Part of a small language model's weights.
Size: 10 layers, 2 heads of 64, MLP 640 GELU, vocabulary 8192.
Training: a variant of Muon for these matrices, 87M tokens, 5311 steps.
MLP neurons of a small language model. Each row is named by its layer, matrix (up: input weights; down: output weights) and neuron, and shows model dimensions 0-159. Each number is 128 + 24 x the weight over its row's rms, rounded and kept within 0 to 255. Numbers have three digits each.
After each neuron's rows, "fires on" lists the tokens most often at its 100 highest values on Wikipedia text that the model never trained on; "fires before" lists the tokens most often just after its 100 highest values on Wikipedia text that the model never trained on.

L4.up179:153119087111148118149154174108141088114166142116135104148126084067124158142074059129092131165138154120143111115104112107116114131124112084141135137097127132175139118114132117125148120135167113097098158132151140135146105107153147109139110114088140129110132123102120132143132058106129160121136105112136165120131121164144097135101149135113094116152125087105135118121122046124118110085154147100111108114095127089105094138100119148116147105168124124104102162137118125129157153113144118
L4.down179:068146174133102165128099068155133163134157146134125159111156162152129067124147133140096103102133131110119181117157122165147131124123115137149150143167153091118126133138111143111094148107081129151090090102118130138155132140128120141088139162181107125127084142150113121140105152189135136129120142101136129124137136093125165112133123122146168103131124126156112136092137206118136121114104125123097143130137135174129114117152101116136115090087153136114154088144133155133134113157128130
fires on: "9", "0"
fires before: "0", "1", "9", "8", "2", "7"

L4.up208:146133122109147123157082167081158100126162111121094140144124143147141140130168140088111139108119140170116111156105135108104134086142115134111115119176084139128088115157123088142106105110079130118106134135158136076134147110147124160118117129164106103134109171138155167137122138126129121110082109083122153135157087079119160128133139163131134157149101161141068122085131127146113143138123120116159132111149146128116139133137163111112091116149149084144131161093140146079110106158164156
L4.down208:155131111145123104081142124151158141111139139121097111119119134098124153106155109136079157100120130130135137127125147124152146139076203145137078132169121115147116120117121094165125149168126106115144113137078095119121154124126137201107124141117112164122087075097150134151132083121168110129138108126149117127112089126105156120141125107145171139130138154164156115171149118170142097126147117119121107159143149115172102143085152138107132133146138129163136131145120102105083110132111183
fires on: ",", " and", " to", " of"
fires before: " ", " the"

L2.up156:162128143130102090131106175139113126129142075126133142095155168104123084143129129153130133106150179106091084100126121129136194121119143154098110103149120094121126145154152112162143132116092162151120129133154178122124132101138148130102157085154135142141112164149107087071099150130152161100128129146076137122142111133122150130178140153095113117140144142140138081141116129137109103111099131132148148126134135148099148089102119160089139121157150144099157138163139136160137144067130116
L2.down156:120117112166095123137109145123116117136108135154151107108151156124090131123126125165161156192142105095121109107114140132140127134108168120141136105158147091136138130102108139135107144055129103129120120163160147142125150131092095118106094158116123127195109124141112072181098150125125151135155103153128152131199127144101117132104116136164128175137134115137139144129128108099140106118113135115143154118130116135127193058115147090130122124121133112148121169075132089110135142101140129
fires on: "°", "″", ")", ";", " |"
fires before: "E", "N", "W", " Label", "\n", " |"

L4.up558:152127160122124125158132131123120125165133107172154105142126133140159177126144132144073125113165122177137117057109117137147124109108144149106124119143152149133111103116137159198113123119103142115186107172094137146076131136106157114122131121115120109095120121124135133106152139141131142122112083137131137165114160140143199120104087143082132137123158126118147129123096110123198110164118124077146148111170143110139109140138147108150140113102148145134156150149080141098148108140130127
L4.down558:105167148091131119116141115128094166093142085109090078137117160106149168174165142183118103133153119077141103159129123140138143143143123104101103116138137127130124160164160131108164179151161129117109087167124096127184183126124182147147160137117126134115095104120129094140140157132137111067124139140129101148140139146136130133148138125151163095161150110128113080114139124117138142117162131161129138117135126096097153122116141112144118129127161152150122094143115095144144147159152103
fires on: "2", "re"
fires before: "0", "–"

L7.up365:120119121118069097116120117130110156114122107127122091158118130157128128137160102158124135167120130125140127090085131131133133089100142110086125142138128082101137146142124115150107120099115128111100193139149128122129136129083126097118108143102122119071109087132091140122134130144075158117119148175098117136114147085157164142109140183123156128141122130171125147131129128176136109120132127098128072174120135125118078052110130136082122116112154170146175114142109107130137124127139118
L7.down365:093120148133151190174149136131126145146157091122135141166100153151148111146142146111147088120119131102125101156094189079115139154117142109137128161091115105130158094118145128112133155101148118102086147112110194136096163154130141149124156113139130156130175143103132131116107127128114112118100131096159119166109091126125122121132142163108133106162117070164111091107152127117139122150097108114089118165097112150090119119135111100152115153106111157122146164127180118150142146094122116
fires on: "1", "2", "'"
fires before: "9", "0", "s", "8"

L4.up613:141137117116143094201117132138193131127134157135122114127165187078152145121133124127140112101110166150135125154143094120124136135160129125096145146133095105126126129122115123119124110140118178099161138122149134114129105122115112107146125115108100101120106154131106103096145141163099106101128139146082173106124137106138131151128112122172136124150096092175171103130143178167125148128107142113107128144132121050140156069074092134119103130126136132165102133100120092130106117149147105
L4.down613:137146112147102161115134136143175140110141146116119122139092098124139111137120148151147113124108116112150081134125100077080131116103167167145125119107125132092164098154130166138135123172101159097158132149133112165119110161130120161110116123127132153112134144111130105128085131097146171126071134133118089136122154127127179084107134109117148116115115101110122132158117104095124096138155130131172164119130160152153101135144185106100108147168107140149172152095087119163077145117104089
fires on: "s", "ing"
fires before: ",", ".", " in", " and", "s", " of"

L4.up130:117134150140158128117117158126128120123147109162137114132133175140163101118102113146116133109081152147147110125143153125121151132138130134141149144165108164086129122097130154132139114102108130115155103133122143132068161132111179089075126114128155153118190121158132174114071111107103124122148095137115115167143175107117142123105110150132126135117138135104112102115138082099099052149109102104167129149126127119129152123127102115052126089118131145093163156113115120129144087145147113
L4.down130:120151117185114119106144116116142141139110107137103130115102108131151181124141118135127088155162126136147128105136085128103148108119128098105146128118129077146145112155170118134143126156139153116129152115145124107146110093115121158133112111109087127152092115078130135167161193094127137125084165118114132117080110153114128106175113091164108101105134153133092116141136150152144153123128110182147143127134169143157136126127123108158122097130122064136114101098113167104178157093114091
fires on: " ==", " ===", "ed", "==", " become"
fires before: "\n"

L4.up23:178170151116119143109035135125118126103155145088125098106114149135122115156092135141120121153112127074142144115152160120108103133174116124132115129162167121094121137122153089124166107124159146100126158114102157161125153112119134126103103079125108133115103100140152120120086128123115137089089137134115132148131112121114092113096121130135084147133146120150067141128113091149151131120126150110163167160140111119129134085123095143075075143140125098124099137098126104122102125120087119
L4.down23:117117132153131101107168117148141147106106099132174090159143127179137114074148129103128092109134092159110104146143092130132097131116147148134109109107100108095119138146099146107097140155118120161111094142113122111109118088125136119124065127111105109131126139157090158126132154112126178157115110134133090128139181160104174126119108108136129062139106109105099138129127179158112156112114139154134103122134121165158168109091146106144135111064164130106140167139118110122141096104131120
fires on: " ==", " ===", "==", "(", " to"
fires before: "\n", "s", " the", " to"

L2.up450:193124108121100047105132162081135148132096141132178109096086134162119129156170125161144135071114074105161138160127106130141144144132126109161116096147143145123122138132118129116159124129108106139153155162164114123123122120149129150146102145152084145103134131106149148099163154147103092122110117131136138133124122145153115068113171112095179184100116148109137117139162114142140164126113141136087144114121138163133108148139102121142130108126118117135082144146156138111150108144128145
L2.down450:135135116110135132117099112095131086115149108151123085150194126148137158166142082146091137150146123107170132118098117136141141110142116123168138111183138107165124157127145152112127173114165080094102131118112103142131111113151130127130122094113165126112112139159181164127140083128108099116152128136171105165123137112115118132115123137138165154147135121176121140146127134109123081073133121096137106141159136138173095122096160104110123127134116104133186159151159135091133128174112126
fires on: ":", ",", " of", " ", " Preced"
fires before: " ", "1", " CD", "ed"

L7.up549:174145126160121115086095189124114164124110131144116076086116139151160138122108098171122111137148120102135138126141148156089087154151153177132113143084151122116137115130129115113118106157095110143114196155083135130096124123135096129101128131129146121168143147134096131151144127123128167130143144086125104125117151160119114125076103131132111166097117107137144123119135174085126144104135110121127102115134063128121152140143121095114127120151127139158152121138124100144075071134117172
L7.down549:126123147134143137143119156157174124124112174122113166129113127133123138121104142135101059131113096142107126103138144155138161147101109119152097164071100100111127147136114136137136121132135095117052132085124119133107111155141085097132122195132119132129102101091137137106121141080125135143115181137119072135109102137131141086146151131162103112118128100121091132102104194157136134121121109133135167124166147175122139187122110128111138108107139141118137142121129087138114168117124118
fires on: ".", "\n", "|", " |"
fires before: "\n", "-", " ", " The", " He"

L7.up251:146096138105095137126061178141158179117116166155084157124115128132114116121101165131147101104091070122090113125117140122146143117138128137151105138139137125117113165130081160157096128116146087084127154122102152118110121135138107124144129108122125136126092155121091130138120146113122127142159160165172100121128124145107097114141127138118134146135119142096143137101109148124107123070130150111121106142100074136169201142109149105128142123185113086153127098112083144105105122149121134
L7.down251:161125141127135131112116137125120164138117136101090099091128130110114144117101108146109072085113139171128118091146152158099119129140133121103129168113146130103153148124142138121152094087141087168099130172125171138094130135163147152112145145146119166147138138137148152132158149107118130158094124113106128170083113142085128130120123114179088128111147133105080121132137095162126160143136094152111160091153148184111151166148113093101129081128104133168160137110129095119138096103148157
fires on: ".", " of"
fires before: "\n", " The", " In", " the", " "

L7.up355:175086103164178128124096106086107169132187096106113152120122112111166146139129093135120130123121161170125152163148080113111128138133099124092128128133117155172181108155122105129109122137114114181141115147149112118135139128130138137128150134168124096135110130164109144112193116158138121104149123151115138102145120227139155112154137140125139172135153118120115099159139125139105109157167113135108111093119144116135152155141171130122134133120107117105095139127101137147135146111161113
L7.down355:094145154129130162107119110120094104138161134141116108139152127183151129079134160082143129162159094071146125115124179124147121133121124073116143124144195120109159121124111098146133137149155105117144178116125083101158172155118137143127134139174133158068141129088118157143107116132107181096137157116127131165139126088148164137122108157121116177131129169166115126114124107142162160118165125159136131120147103134153148108148129102124130133136141118148126109159125137128118084122140125
fires on: " ", " and"
fires before: "1", "0", "2", "3", "4"

L7.up465:112131108118098103139114121082148138137161104143156097121139070148130133125141108135188095158153109151138114095133124142146116095109115138170138116128059131140103138145131142147165132130131120118138166135158138128097152096151160124129115135143121149126132148120151111092113158170125106141149114151092102110094074102192132129140137137137172173170172152135131134137117128132220103146124119118138145110131147118153140122124122151074138147135143120124106101145101127121114088175131114
L7.down465:181154161179140139111161104088096123129102141121121119122143143112107091158143137139093167145114169136120133156141117117125153159100139100123117101139185141135163096132122124141115123143136161113165075120093077164111117112139166137142110122156097143110124134165119137119156124133099114121079128123127161090131176175081104152130113133093146127132117110142143140115157100155126157149125120153175148135107140103115130167131096109169120139112113103095168152138158162146149128079132129
fires on: " |", " ", ".", "bass"
fires before: " ", "1", "6", "4", "y", "9"

L7.up405:143128159065149123108121115177131140140124114125079098144082136135122125137110121125080138118138129085159128114082097105111070101148148114106141148150152108106151117147119114168137154121111142085072095143148138122141126100125155105129143138119144065155105122117150135152164102096146146130141130099115108150108141137085155206119137123137111149156126147127083130140132144097164113126121088110139134149135134133149104086134111117144153163147144117153112100103105098127156153087158135
L7.down405:137158128134104125132160142123101126112139153120124133122102129110115146171129124176154164155152153128158118150168118133122161122110085107143134137140176148154154115120073119133125122150120162146139164124149118124123135121127146211100132096137134086120136147133105097136104130118182136104086124138079086134124163098109133137139133156102142145178125127150144114158139147184117143102181120112145112116089186146124138102130113095127149130147151093070131140110125155147113105136081114
fires on: "2"
fires before: "0"

L4.up37:154129130085107119141085106140126135121125124143113085090099177138134122159093087174130162125127103116139153146106093170128115128123135103095137132145161123191100150105111096150100099120144102075107123119160153083102105141155143110147145116126110114110146131151150099132133130120104131159116143121117141154105111150142131123101110124145141146161143130107120087123108085183133116137130154079118128150136136176101144098141184159153120106117176137144102115118097117083174129137100152
L4.down37:126097140141114140108167135097119131139127125141112145139123147113159154143153122159098095092121131145127145180125120114095125142169120131099159138133126099125113105099106130132129132141099195129134125134152111111142119135108086131142142161128147170147076127131158153173125123104162100113114130144116143089133110153123103135156155126174131098189122074087169154155150111097110110160160100098144103117120131135143086112108137148130154125187164166111116094093093158111105164119100137
fires on: "8", ",", "9", "5", " time"
fires before: ",", ".", " the", " and", " to"

L7.up478:098152167105143083143131170170134171134136121155121109117153120101098127182187112132133152144113084125120107101107102115090142102117144146135134158129125132111107154172124123133122143140079129130120138085116164115128155158158123160138122134119029146171111140116110126182118138134136121159127134155122147124141151150133108127138106127152125112148140080142128123149107133101090127105113163121121169137169138111124111130087160168137140152168150155114122156121150104155103117114089147
L7.down478:163100174115140190140165123080163138098127126125132101132138112132137134135108147163113134108131118093101134119126137108158113117146154115146132175126130150134134142130114167134114134121127134167096109147076132173132079144130108095120135108102126129117121132126090107127129141108103136121092112131148139124090131174099160101092079128152159150163125079162167165089109169155160141130114106159115095148098139135156160117153109098152148102134107164132155113098168101098141097092133106
fires on: " |", "5", "6", ";", "0", "2"
fires before: " ", "\n", " |", ".", " —", "0"